config.yaml
n_layer: 17
d_model: 384
n_head: 4
n_kv_head: 1
head_dim: 128
d_mlp: 1152
vocab_size: 2048
activation: "gelu"
norm: "layernorm"
norm_place: "pre"
norm_eps: 1e-05
positions: "rope"
rope_base: 69300.0
rope_fraction: 1.0
qk_norm: false
attn_scale: 0.0884
bias: "none"
tie_embeddings: true
parallel_block: false
init: "uniform"
init_std_qkv: 0.0293
init_std_o: 0.0
init_std_up: 0.0293
init_std_down: 0.0
optimizer: "muon_variant"
lr: 0.00671
lr_mult_o: 4.0
lr_mult_down: 2.0
beta1: 0.95
lr_head: 0.0069
grad_clip: 1.0
warmup_steps: 200
schedule: "wsd"
decay_fraction: 0.836
decay_shape: "linear"
final_lr_fraction: 0.0
batch_tokens: 65536
seq_len: 512
doc_mask: true
train_tokens: 637600000
steps: 9730
dataset: "wikipedia_en"
MLP neurons of a small language model. Each row is named by its layer, matrix (down: output weights) and neuron, and shows model dimensions 224-319. Each number is 128 + 24 x the weight over its row's rms, rounded and kept within 0 to 255. Numbers have three digits each.
After each neuron's rows, "fires before" lists the tokens most often just after its 100 highest values on Wikipedia text that the model never trained on.

L12.down25:136094154129168095151145167149131119077109120113170176112119137111137106127128142135089086118150110134197136187142138160092107122115134118118160106134131146106125172135113128159126158115144106174111120141096111146089106116113159125151127118151100127131177124113132155146166114141124155183
fires before: "y", " |", "ic", "ia"

L6.down558:122094117123122082112129094165086111089131150121162079132168149131111163116126158106135129127196127142154170133136128130080157157159154130114148113125122120119156125140120123140117108133122111090131129153174144148101144130138129137148190116160118123136147179140131080126129135102142128130
fires before: "==", "In", "The", "===", "H", "A"

L2.down740:101117134183113131095153124107140152137132117155113130135115157098078100076112102094129158136086103135116139145104120113109149113151126125162123114143119141115123183094116100114153128118101109144132192151172142168131125139092124152108120121168112146143127134082102139130125163167129096112
fires before: " |", "–", "–20", "a", ":"

L12.down537:151140109100161117149159117112144104129150137135145145149160131142110158144196085131099133104104133125128113103118171159151155147147135112151106150095160133143176147148095105110117111107151141135151163137164143135101121135134149125170139118137130119103110148105108120100116160122103160157
fires before: " |", ";", ".", " /", "\"", ")"

L4.down685:136172082071104093163168117180127114178100111135120137119156143165134077108105137104102143132097114132114102072134150131126119119143122205154145126115146107087126118108153138159163114095140139105168172123125100172098083182102081092218093113162151104140098124121126064142129153153131138125
fires before: "\n", " ", "-"

L2.down944:162092120065123143120166148081101161092067128145143125121116153143105105094159087097117122132137084165098174164119140118133131141138121174121147109091118174109104183145138142130150107087123141145128137091130116112107083095139154151143139126118113140148176147139147150117161088112107137109
fires before: "s", "\n", " |"

L12.down605:117128100125148112117132147144125099148109171142176136159116105138166129075135145145137136116109138129119153132098145082160144145134130082138134048118162110108162129127126133137109062151149106154130111141098125124121146154095118098119100142139111160163096130103109131090118159142133109131
fires before: "n", " of", "a", "ation", "an"

L12.down343:103129119143118126114132107134112156097110135110130122109107126166154082100102103140112151162095137153130152131160144177114149129110088143123120195160113164120116113114114173100121133100103127115130153148088129144126163132142119125090160141156152146111144086119143099118146183118109111164
fires before: "ia", "y", "ian", "ic", "s"

L6.down175:149134117136100135145146139122128135130105115102139102098136132150133162121182108131117143139083108129122145153114148143096126132136118129167126106136130132125142143150162108070138167093135190128089134082148142126107108139168104087074154125119123140126134112119126095098128115098123134138
fires before: " |", "s", "ate", "er", "ence", "ing"

L2.down1009:125151112154144142094170117139151164126142148178127131163173115116137114146128110134143136080126122121129127107096059134150116127146139124096137138192101138114112105161110183146136151132097158098108093154080153149124189161093132118151124114128168153091151137133140180108158097083089152110
fires before: " |", "e", ",", " "

L2.down968:109117111148129120088125110165150117151132114161156133108102107150151120149138158131135111111163124128131149130100125116172165175185156120135108152103111154123152129157139190152117147114138145144140127157123109177134117144110080138150127154106128127128141163142099099117129099163142159146
fires before: "\n", "il"

L2.down463:142150113136135107169092077101111122134110121124144138175123127109126164132126108073112140188110130128123138102161141150154124133144155112096105132128137165110115102178090123161145100111122129139120134144143126109079080140108071115122093130129160111178100177145134140130153110164127110112
fires before: " |", "}", "\n", " defeat", ","

L2.down750:108112103106129089123125103099097099113081090122133121104120068123107130080133082102130125122099140112147106137160142112123132152143141135094133125156098104122142102118106142142104128113105138120133128125147136153086099137111140095104145130108136162142120149129149117174168149090137150118
fires before: "-", "\n", " |"

L2.down374:125150118125136144109163078103142152124092158148186094158180117166112102139132104109191139124146102115127115122166160087139143118147087126126101127138126142121086161123130129131142144113127120137121141143085109168119087149114144172110110137089136120109149141167138146125127107152125097152
fires before: "\n", "The", "American", "M"

L8.down912:105141130089163145129113131153100103099097154149135141148101167167138132149136113189089126117175141110136136162162176070086112118094124129113123128149161130120103154138112112077126109121126137113135166131110152122115137121100094137142133137120130073078088165083111152146159109134119121126
fires before: "ant", "ance", "ate", "ba", "ation", "ing"

L8.down692:156146170132156096098084190164111136101102123121150167087132142097140106143166141151136145137106150121133124108163096120147126133111108138159128151135146150150149134147157100111099127119096137113120114117078129167105128092147134090109112151115148173131112132146119167130100140122141139163
fires before: "|", "C", "The", "-", "===", "A"

L8.down735:163143115116060081149116153088161156125155101120106137087112127116137141110169160147145099120105155112122139122171128144139151106138095122120135129138158169162075156139165133150151185130074135133118130065130067135129110167140126130111118122132155183112069102126130146108116142126134118130
fires before: "s", "ed", " of", " to"

L2.down566:132111153110109118149141099083177118111121114153173135132124125116088173153148111110135067144088159159134146135163156144120062095158134115149073174134091066093146117138151125117161134149131122165151174085087125131120130146134104126150128107124132158129130104140103145130138140117155134123
fires before: "mp", "le", "ch", "ach", "it", "ver"

L6.down1108:139104100151167149128097084145172093114151117102116146129106129143143063100121101159109139145157125141147181130132108121121127115182151170159141115133095111090149141123109146122090107129083142093127116066147104141153105131121104114095140120132122131151143109153131116132123131151174151116
fires before: "s", " |", " of", "ed", ","

L4.down525:131132177075123134139110116102109161122137087143118149157089131103151144150100124138187119153107105105155119076110154119126189147129140098107151135152151091112136145125136133102117088115152120130098146177170133198153138132116148080107087122161126156172129128125143102097130104132130124134
fires before: "al", "y", "ally", "ct", "ed", "ence"

L12.down15:114127100173121143174115142141164113130122122118146129145120126119133121160102079108153095124155148119131099080160171159095139187184118138116081146151127127101144151098122125121113134097142136141111147121103119164096131113095126138132146135130089144134135133120094170131107131145156115126
fires before: ".", " in", " of", ",", " to", " was"

L9.down1069:170088146109116108170137068156138112121120119111119131119143166141106119141143145093095166104130118112114178081170121114143142139133106123103158128098124134115139095153131159128113112137105135129111124105126112140090141131115131122136133147120137135126161132130116131112164117133111111137
fires before: "\n", " The", " He", "|", "History", " In"

L9.down528:131135154136157118101118106144110085117121098158159119125134109104142127152159126111179118102140121136149118140113119119099128179071125135159131156105136164130097113079126171164130138161105111128126152119115185132110107160166122106148145142111163163167123128137142164105068132092122110115
fires before: "s", "tan"

L4.down728:118115119141113124107163158120160128145094177127147111134133150158137124111106159115122158158130089123113124114131121086146144102153150146145120116121127131130156146147153130132124154114145147135093094129130129119115105113141144131161095190114157124129090140150134128122161119132142141108
fires before: "\n"

L2.down415:146092103132125111171164122144158127110115166124123114196136163112138122111125160127097132150181131138111082139129130171118132128091158172140155145142148138140151143091138145102112156126116134094103107156149125145164153126181137093138207133120097099141097174129131121132140168121138108126
fires before: "%", " |", "g", ";", ")", "ri"

L2.down522:137152140137115149108103110154162128134129162140073114151163109092145112128140151129098110131161149141145155127155131058096126106127150179138114135111129163112117138115081194111110149088093162119121150108124171125120137143110130091137093095143148175143144108139088108156124122143121153155
fires before: "s", " |", ",", "se", "ing", " An"

L9.down189:156109090096127092120128118118105137137112086131108153127134110098136117119122116134162124113085099133138141159141159116104130083107129114137127160139142120112125127117103119142142109152099112130183126124118133122154108128168141087132108088098136142154145140059174149089127145125136133126
fires before: "ed", "ing", "ive", "s", "ress", "ance"

L2.down404:135132117149108137139157154178141173141134094120101121139162127156111107113123112151158120117118111111118116150099159143120134134153124126128142076113156089094173104195128107174119124139149145121137132156107134177170131120153126155182128126124122145113135107141122147131108149124085135114
fires before: "s", ",", "\n", "N"

L9.down297:123063123128115108106141105108082125134110112119145122134107171139105114115141087108107115089104104147126128082160142095153149126156107134150120119077156103169147192162137145127124117122183137128078132111132118169122116150148132131156108152151104077097101102113142131167151091141121142125
fires before: "\n", "-"

L8.down458:136165146134136124171142122119136109116109096114131131095135146125115126126142135117130114117104127129135158131161097128140118146146099129130123131109123123100146174183147187108128141140181150101114123101130109111108083158127136136159128158074110085139107133076131131155134099088124123124
fires before: "-", "\n", " the", " and", "S", "|"

L2.down646:124142124124115109091120167120147126091132185132170135121116153093149130116145143126154085108114136154099107165124115139146126151106122131150092163129135132134091111133115121135113104134142144147101140151133134140125125140132185150135138082174119153131133127121074109159100118130135131125
fires before: " |", ",", " (", "g", "."

L2.down104:168075123158136113083144157147125132125180107111172065131154126076111066114097152117095154113134148110108104174131151136158095129140147160124119111124164139146108065122155109137087119156132148119134141148134124126112134062141104137151181147128117130141126095140111099127128140146143141127
fires before: " |", "%", ";", " m"

L2.down851:115162106186081103127149163131131107121119105110099124137145103139138132122165116138126112149085120118126134126142097158102090124135123125125124111131142116155138122109155119119088133099090122123126148157147105140156109126123109138121112133131186116134148153183096161112131111131156116140
fires before: " States", "c", ".", "ish", "s"

L9.down195:173178080146138135144146144155124120074100137117184125142138108137120134142107135117132100149094160127099133123163104109164117147149107100092097116100090126124075149154126139139128127093110159119142126150165111131128104161104136094118130132144142167144138143121158124134129148126158102123
fires before: "ic", "y", "ical", "ist", "o", "ian"

L8.down456:189124123156152103127132068147076130116134135134125127105135093127102129137142116123119132143170165174120123110119138160114102107125109133149145115119122125126089181165111109093130135102100129113107063166145165079127094139150125097112140165110113117075121098158083121126118103108138099134
fires before: " in", " to", " of", " at", "s", " on"

L6.down485:114150126147131120123096134121109160139150140093123145099135141132128122130124091127139071121135116094127101131124167119135118129095117084107111116106142126149136142137154158136120123111101154158106108104098160148119118138127124122127095096142122155123104143093130096124127170099140133115
fires before: " as", "ic", "ph", "n", "on", "c"

L12.down752:130109137112137114129132071120122085135093106112130191113115126085151122147109117103141097128118146117106129126119095172129148107123140155133122167161131138164141155122142135143140144142140076130131154110145132185087163154164159124108149132123080097133121116141092140129138120172173121136
fires before: "ed", "s", "es", "ated", "n"

L8.down227:095142114178118153121121146130137093122105162093157153132114138112139131156183134105110100099094103119137121160111108125117122144130104114096124106107152186118158151148170162116099130134160107158122148131150166164147066147136134148141143109102129130170123145097131090155140144120147071101
fires before: "s", "\n", " (", "on"

L2.down219:134111123130090134110116115120090142108116106145121139109157117128151124099089128111106125175140157094130148126172154117113112114128150124120163094137107144113089178156109135119119124141105118110139116103134078121178101206140110154104156143192146117120116105125096123133135170112113110133
fires before: ".", ",", " and", "d", " ", "tion"

L5.down508:127092155148145121128107118168087122137141133146146115112137135124122147120153153113146117134155103137156143136107103141118137133128131096136139127119173107153122089133143113118126137147103134112145119124135154123099144125151101138093159132163145133096104147087128121150118131109147151124
fires before: "==", "===", "In", "The", "C", "A"

L2.down576:146131143120118112115121128086138083119133114120166102125137128163107135115152107108128118109116148118144164114111114104101153128157149109106109078110131143132141117156104133087089091142135144122112113115118136117105124150099113111121083128096143141113104148163096158131116102131099111141
fires before: "\n", " to", "s", "ance"

L2.down788:124098124143138112091167095067143092152119096115181121116126100143093166137162091171189143101091097133139123106107172173133143127157121106125116125084143135152119116111080105097109132078145121137075119083138121136100155132162114132147150153097107145118172105120130143117119093112105143112
fires before: "\n"

L4.down964:118141146122149117172107162163118112121134124113162207111158093139112081125150155149167135061133143114136158125140121114117163154159124087111106092139077131134105154149162139094129142100133099113134139137138124139105156126096175125192109135141159152166152143128101119153134111132116103114
fires before: "ing", "ra", "ro", " the", "ance", "ed"

L5.down327:083171146148141117108134109156143112128125104130131101138097116078096087126107133100110116137150076127163145126120139127127134126112093194148122103116143146091129163159141151136122123087155136126126136100131101148132079149151132105174140176113098092150116087126120096120131089150105130150
fires before: "\n", " ", " the", " 2", " The"

L12.down797:127173111150123095163132146130135136129100150132101106148101124093108151124109128164147135141140143182159172124084131106094139142149174108112131106136135179091144105147097147118161116143106125091126125089086133130099114126131162113159128128130108115144092174129138124158129128094127090146
fires before: ".", ",", " in", "ly", " by", " to"

L9.down459:126138144110117109099110170128154142094108097095123134103139098162134117097166148123108138140125119111145085138146104099148148119135143113116157173106074116142115149073135126137096117112072115071131106121178129152089106111162146165102100147151114115155119160122129140114157121138109143128
fires before: "ed", "ate", "ated", "ation", "ing", "ally"

L8.down1066:134118160116139145161122121120103099131134109138099124113126122147147152141130087120152105126077144192133159123128128109091109090133092122103141143134058179144100099134064096086127129131111128129136119094121140085118059129140105142103093116141159160139146169113118149118103152114093119112
fires before: "s", "i"

L6.down25:125138165145184132164149139139174112145151108103108163108169121182143166122136150157137096137079156113144168099148098126145159151141119133118128131154111168147132132096123118163131103131107138123113090102120130132196107099098123092120163145136155119139172073121129144135124146113145138155
fires before: " |", ":", "s", "re", "on", ","

L8.down648:130107126137174136090140101155152135136161110114121129113151122134094124141109126150136154116135133141146123145161161113129148119137125123131136118074128144164143089151091097138142132122101119117110113122156176141110115175133130075082151080099144097130175137131095163141135134095129154125
fires before: "\n", "w"

L12.down925:144130136146115107124187142127149096149127076152147105130132101109149128114158104122139133140161175167104135115132138171137117096107117107099119172135149159130132148115141169148140141118130121151130107186151112165109107134118115187113080122137108166147135124139083127109135123172135160129
fires before: "ed", "ing", "s", "es"

L12.down821:124155131136137136114134126140137159159150109115139150142162166125092114163083170149143127142139144101130132102154162146094179124114122125134140151134101101097116120148132129134105103158128175130157159122122153152120105133113133121162121149101142133134120115112119108168126098138122092121
fires before: "s", "|", "ies", "ive", "ed"

L12.down478:132092066152142152122162176143146144099122130108099159168142136150117169149150167139148103114084157145114101111128091158151116103163101146108093122156131115097128131155121135119128114141153146130175118168172118160089115172135119113123139116107098149124145122110106108164122139121120126153
fires before: " |", ";", ".", "%", "–"

L5.down448:158148168130130112119094098111114104111139107161109151111137127094126160124169102077100124116130119142128132103139098140094140145127119107109127156100137143151087142078138106108122124134107130098110136130139126120147134115133131115118121136091149116161103150085137120132108088128160115121
fires before: "le", "or", "ed", "s", "lo", "t"

L9.down804:148122133170137084164112103136091123081111151106131134100098127124136104148092127125142152134153155180094137074098120153107129136149136082131093128107134167145122145136150092115157141122119084105110105167134139115165119115130176119141120137116154148075121139126118143144124145109150143114
fires before: ",", " |", ".", "\n", " and"

L2.down44:142106135127137137138185113129169125155079117149124093114139128120101126154127084132110124160141130138140091106121162108098105125148121144119109134129097109113140114143120105114148073118174109123167130149110140111109135162166102128164130128081119136138091172141181132143091112143140132120
fires before: "\n", ",", " |"

L8.down1009:109073104090148135114171170148171091130089156116126083145107141146111138140095140154139104121124166144138167183064107110162126086090127114138078134115168129139133134117117131132084128128145100147140159162127149135136156166114144141137106139106152156103079099161117114158132115126105133140
fires before: "ed", "e", "ing", "t", "s", "ion"

L6.down97:141154131143147106108111167084089159135123150103141117127127142092080122123130092122119092093165100175147129092131086173138120101111163102096126120135121098088082113155138135149110126137093125136156126141142124131085136131178170108129151132119127125104157132171120132136137141120149154178
fires before: " |", " the", " ", " people"

L9.down1074:102161109177131127129119150179143130091099137147076110119099134136120132111096183159092074179112164135121122111103135093081141073143107107110139132095134171155159131151132162092156185111138154139146155138153145122112140091104123177160112135132114138150129136107149147072129171155115115118
fires before: " |", "s", ":", "y"

L8.down885:108126076163069140168152130147162157093129111112109101132122142110129147159126131124138099157144144132134175090179070113128117144116131129111152157094147097132149140112165121144142159090135117082119095088083115099127159147125108105151122125137157124123123115160142155127087118098129115133
fires before: " to", "ed", "s", " the", " that"

L2.down983:114165128094126088124147166161118143084134110153121145091115101132125151109144102165145120115108136157113135131135119161141116152123095118125126134066117107132169108122122100138120158104130113136148094115156146164128103055134155092171144120113127138157123099127136126175123095145119092122
fires before: "-", "s", "\n", "an", "st", "c"

L8.down22:139113143082147111099085111104090137146142177132135130098116120119106138168133138101173151123118148163176141142114135103132137130119163094167127138142127092136145123135159153164120118139147115091129128144179148134152142137153126086130097134139116157184077117098109105135120134171109086146
fires before: "ed", "ing", "ment", "ence", "ct", "ers"

L8.down706:098098152103150100100116130131105140139126141146106126158156121113151108129119093128146117091169130129153119167145156087117127143120162136109123138115144170154142136171133162116164130134155130107123145100173135115125109137085148156133097129083113155118110193144135151135128115133130132109
fires before: "ing", "d", "u", "ed", "ation"

L9.down323:148131107126134147147142168097155130121114132133116158144162111149117123076159110174123134106136129120099165107114133112170148155106134137123083134108116158124122108130156113178102145099141095181134130138133181110113139144092170139130129139144111114128152121112120123158103133152113108100
fires before: "ion", "ive", "y", "ed", "ation", "\n"

L2.down550:144117089144087122129142121131117118150107124153159135167143181114132119152119133122134142120114082099124148137133102099109135127148145094112094132135165159122129096158149142103128097170175100133107099148119113105140102137122129094146094141137150145107121171127080127145134101132132103178
fires before: "\n"

L8.down668:130119155143156151106114094169132144172165153160112112160108089119152152134097143137109129129100096097108143111145171126085120125139121131104091137105116148163134118102112135095136178120108125154133103136155160119113115127152125121109133157113113141110118117117143149120144104090140083161
fires before: "s", "d", " of", "man"

L6.down230:105114089086135114110166138205136134121098088141143110124102118094089115123095127143087136126151141145097151099134143138098173097140196143147129161084140087103137108162111103141123127140125128168147088131145124147108109149090145117103111133146144138116163134122132073103168107124139123114
fires before: "\n", "-", "ell", "ice"

L9.down349:108122099115148152116082123100153127136122123100112150134134139117107151168131164127131131129131149102141109121151130156129160090113123160131141118145095147117099149110160110140092119121151103121106139074110162141120160096112102117167141148139089112113127162131133095185082143123169164111
fires before: "s", "ed", "red", "ing"

L2.down571:143133126136167097132154126171133167138173081108148158088164106132122083092143101091116148184105110110107109125162176112101099112174129141113125109142072149091141072114117119121119162097119119118151160118125102085112112121115101112115099108103175119152128108110120118122080104102128126119
fires before: " |", ".", ",", "er", "ver"

L8.down323:114144131091097125118126137144107146140137144165120123091118136118114160111132122120144144132086098140084138111136124113103077155117124074120106128103087142151094137110074111110140110113089100141154131162119130125150130121114134097113141118125142175123133109122108141081097124134133152083
fires before: " to", " as", " in", "ed", " on", " at"

L4.down31:134167157118120110138134154115148186106131109085126170114082129160079163141117172141127119121109101118122144161143181172109115156116163119128095107139113126145122157130112126116130127074106120128117146085100104157086123089083117122125122144138114117126127156133105092092114102135148125151
fires before: "way", "ro", "ing", "ed", "ian", " |"

L6.down555:125131133138120103181100154090131101124089174118139099110124123127134128131109143105120126139129131126167124105139107131117086182144115144093144128105142119114117137099145158145136134150137140126143125126137116125102124122108071133177109141129172126181143140130059130122156104107159143139
fires before: " ", "\n", " Re", " S", "t"

L12.down501:147109098156094103158120143098124135177094138158093140113145146094098138131124100084154123132108084133118132124090130129175155135125157142073096121121133157123138153134150148070116134155132142113106128150122138096096181115143137115116077101090129105114136150125147098149144113102117145127
fires before: "\n", " |", " –"

L6.down75:113112138116146142140123113162114127163132127148157104114131165121120166124148130142099101142153118148148161118119087105120139113155104114123140134129139106137136102140121115115134140138112154086116118118150140131145140121134113161107144126145114105103142138117147110146125121111155130139
fires before: "==", "In", "The", "===", "C", "A"

L9.down999:121127138125129157106134104126104125116110147117139138131150168101079127134153098170140154155063126109153117129173143105146130135171135133126175149122101161199075125106116137138129178153104126136151168136153134142111073074156145110137108125151123149146068133133105147078151151139130167154
fires before: " in", " as", " by", ":", " to", "ct"

L2.down841:132118085093082098092148168092135119100086151115100145128146126144093129143158069095119151180114124150116121115100148115170127170113172110149123152080153100154123158142140056130147128124158104126124162117144125134145125136144097120122148103173155132111132080120119170101126116140156138126
fires before: "mp", "le", "ch", "ach", "ar", "tri"

L6.down150:142126154136100083121133201144128097108127141139126187145116106149135113107150156090133114164194101102134142109186098134158096172090153117114123093052134119138091140139127126098123131147107144091178119144148125146121135153133174122144117124134141145118130130121122150117161104150098133144
fires before: "y", "ist", "ic", "n", "r"

L4.down526:130154115138151096147129108188143119155124096163103168135123094101092155151137149109120187129117141141122127155149158111144183135141121160119129151146110176144107074125152132128128089156117128147152115092094107126100128122121129096165088130125126088151140126088123134132130139151109121122
fires before: " T", " the", "ute", " this"

L12.down246:081177081144152114180101171125167130118135114126144101156113110122135125111147154171144148144112135111154114131156123104100104131124112101118096121136165124152126158183139094146152129141099142123107130148108101155136071119138168122119156169173093112118106137125087131123172123165119155141
fires before: " by", " in", " to", " with", " from"

L6.down486:138117142130133119131132153126086124116091140173103150125145131184138106101156099085120138136150149094147143093193108125115151115130124078152117160124097167099113138106127138130157146088139137146135145126127121148126106165155115139172094167128132143159154107082103155123100155158145143135
fires before: "\n", " of", " and", ",", "."

L12.down388:130126125120118125104162141137172096114174142109115129106121146146082145094134134111173120129107137115143122115151141142134149166164120147112145127125145136153114111104157137138137150103144138123115147122128159152178143119127147174103128118142118176162171168138108140079150107120142065131
fires before: ".", ",", "\n", " of", " and", "s"

L8.down810:125160115095175137110086094137140144148179128107155151121113132122136122144124101141153157128112097080129141111194109147119160089096139101116128141153094125125126133099125126134123166101123123087125130088107193142120127125157141150139101143110113116130129172051106156121162153127106136127
fires before: "ed", "ition", "ing", "ment", "es"

L9.down632:132156082145134143171114142140097073102117120137144125138137105130172138104149119132137159063125137154147128126119108068149133122190095133144180113124149099129091102135100123153120156142106123118169144108130139073146111121134115107178148114101160130095132161117127147114113134180128171132
fires before: "n", "an", "s", "ate", "ological", "ur"

L8.down762:133149128105168117113161145106099129149096173105112098144129119137135099101147112105148127125125129119144159122104135099106153120101136116096116123146118140139130104119121135151141103127110125134160129123115113146076116164186165103125125148084081137156117084097117119131173146155153123152
fires before: "s", "ic", ".", "ical", ",", "ry"

L9.down676:153141142138113124169115123162146148155123129110128153099141115155167135163129126126131165157109121099158086156147147124089113139129136107128141151128143161128083132115153124122153169153101095119091119094126162134094125088146132137188126128119161111105114160135108160148118146131147056144
fires before: "s"

L9.down607:112130162133151130120147144122133130130108084136144110132158165118092161137141083103177141096174106147115158139127161152100152136126120123095140147093069127134119133153132108087103148146134166125091165151125168120140107154123174136139086125151106109109144131080120137087152121084137127111
fires before: " |", " of", "s", ",", " in", "."

L8.down119:148092105158123130144151154105133143137134103113156176130097133162128133097106106134097150130106136127170164178163151132124098158182135079153111140114099130121123123162123137112090119090099146072174124139158126141104162149137144145136125109114154108168136166131140161136058094147122113160
fires before: "ia", "ian", "y", "ist", "ic", "ical"

L8.down93:136121170110133104097119112101109173153126136120076115085132141121151156142111148101135153113186160126131141122141131161164132148135147128117129141088085072142116111146168129137121150102138178090143169119147146121123061151085121139130163106123139099162065114117150113106113128129114183140
fires before: "\n", "d", "s", "re", "|"

L12.down363:102149120143124109123120128168099140088135114136138152127131171119140143144119144137138152100159145126118126167152135108095164133120150100158154131084133137179113112180114125110144091130146144134137133136129126172148116138095168119154108146130089075138077154136116156124170128113101135107
fires before: "s"

L12.down826:141130149183103143113146143155143103121107148140120099115150141118149158130105140108125123105133176128142139090183104149106146133123101149094091145126135185159098121108127106127135151126124158126143149115094092137113127135141127158147150139094160129150116142166133142080113147127093152118
fires before: "s", "il", "ry", " "

L8.down194:119108122118107115119119135138127167096150107151091131068152099191134093125171176148140140133147134142110114169148132181107130131092114178157135129124098096105126105114149123127134146138130140148112147144085134162106097105097141167122126128119099124116120121146133191188120145097130115145
fires before: "|", "-", "\n"

L6.down263:135135124132113119119156086158168077106119093129128127100117120126113108113116147105142143071132085125144146083148118154133123147125138191111130113134123094144155156138129170139115123150122142141136086103134099164148103116125123104150120151138144131172120103140158108116120083110131173119
fires before: "\n"

L4.down644:105162122162162128137161135165117090100145130143099099068108129095103168116085172114108127137131141112098066143108161127129110116143122141124143102157129169143122149131132142153109139146093135150119126108157144167096151133139121109154139113080130135168127114083129103112086144095110103130
fires before: "s", "tt", "o", "t", "ra", "ant"

L12.down69:119114096128087139145121107120126162121121110080121107112137133128123131145156129132176142141146118112113111149177105150157156107116124125139168163131073151146118119137132150139147139100172102129110159120139118107104128179113142157144172111121120132170098135139120127116121165117116137149
fires before: "ed", "s", " the", "d", "e"

L8.down623:085122144110135121120147142157162145117094123111148147121119115095160095059138128149129142141099139072129125137165150164130114141144122107152100147158155132096108139142133136158087119117120094141135091125126166134143089117135145160135110127121093141153118139111124152153146103131109148130
fires before: "ed", "ing", "ation", "es"

L2.down490:137142132117125151110121143118127100162084122092146151147093128090135149167100137082121087074134131121130105113099170085138109159151109059155103126099101106102093117136137126112133099168117141166143109130131118134127095176078101134124164121139162139148112167069109124101076096117086131130
fires before: "ed", "ant", "and", "la", "ad", "ri"

L6.down352:081129120149129138145124126157080142133151154142121115157113139125116155160118086136088095073113128148179110149138128127154118115103130145141151124104124120113099123138142140107100140118123115131179132163119135105133119105119156124161129111140110152183091138097101140109112096120117117110
fires before: "s", "pe", "ign"

L12.down616:097143090147080124150132180101111109151128143146126125087143099153151128142155146129094125165144122122138147150176152118119156140119072122121121160080125137121145159076104198126131133149100143151154167144120133128120099099113127160108141112112103149093129143108137102111096125146096120155
fires before: "y", "ly", " as"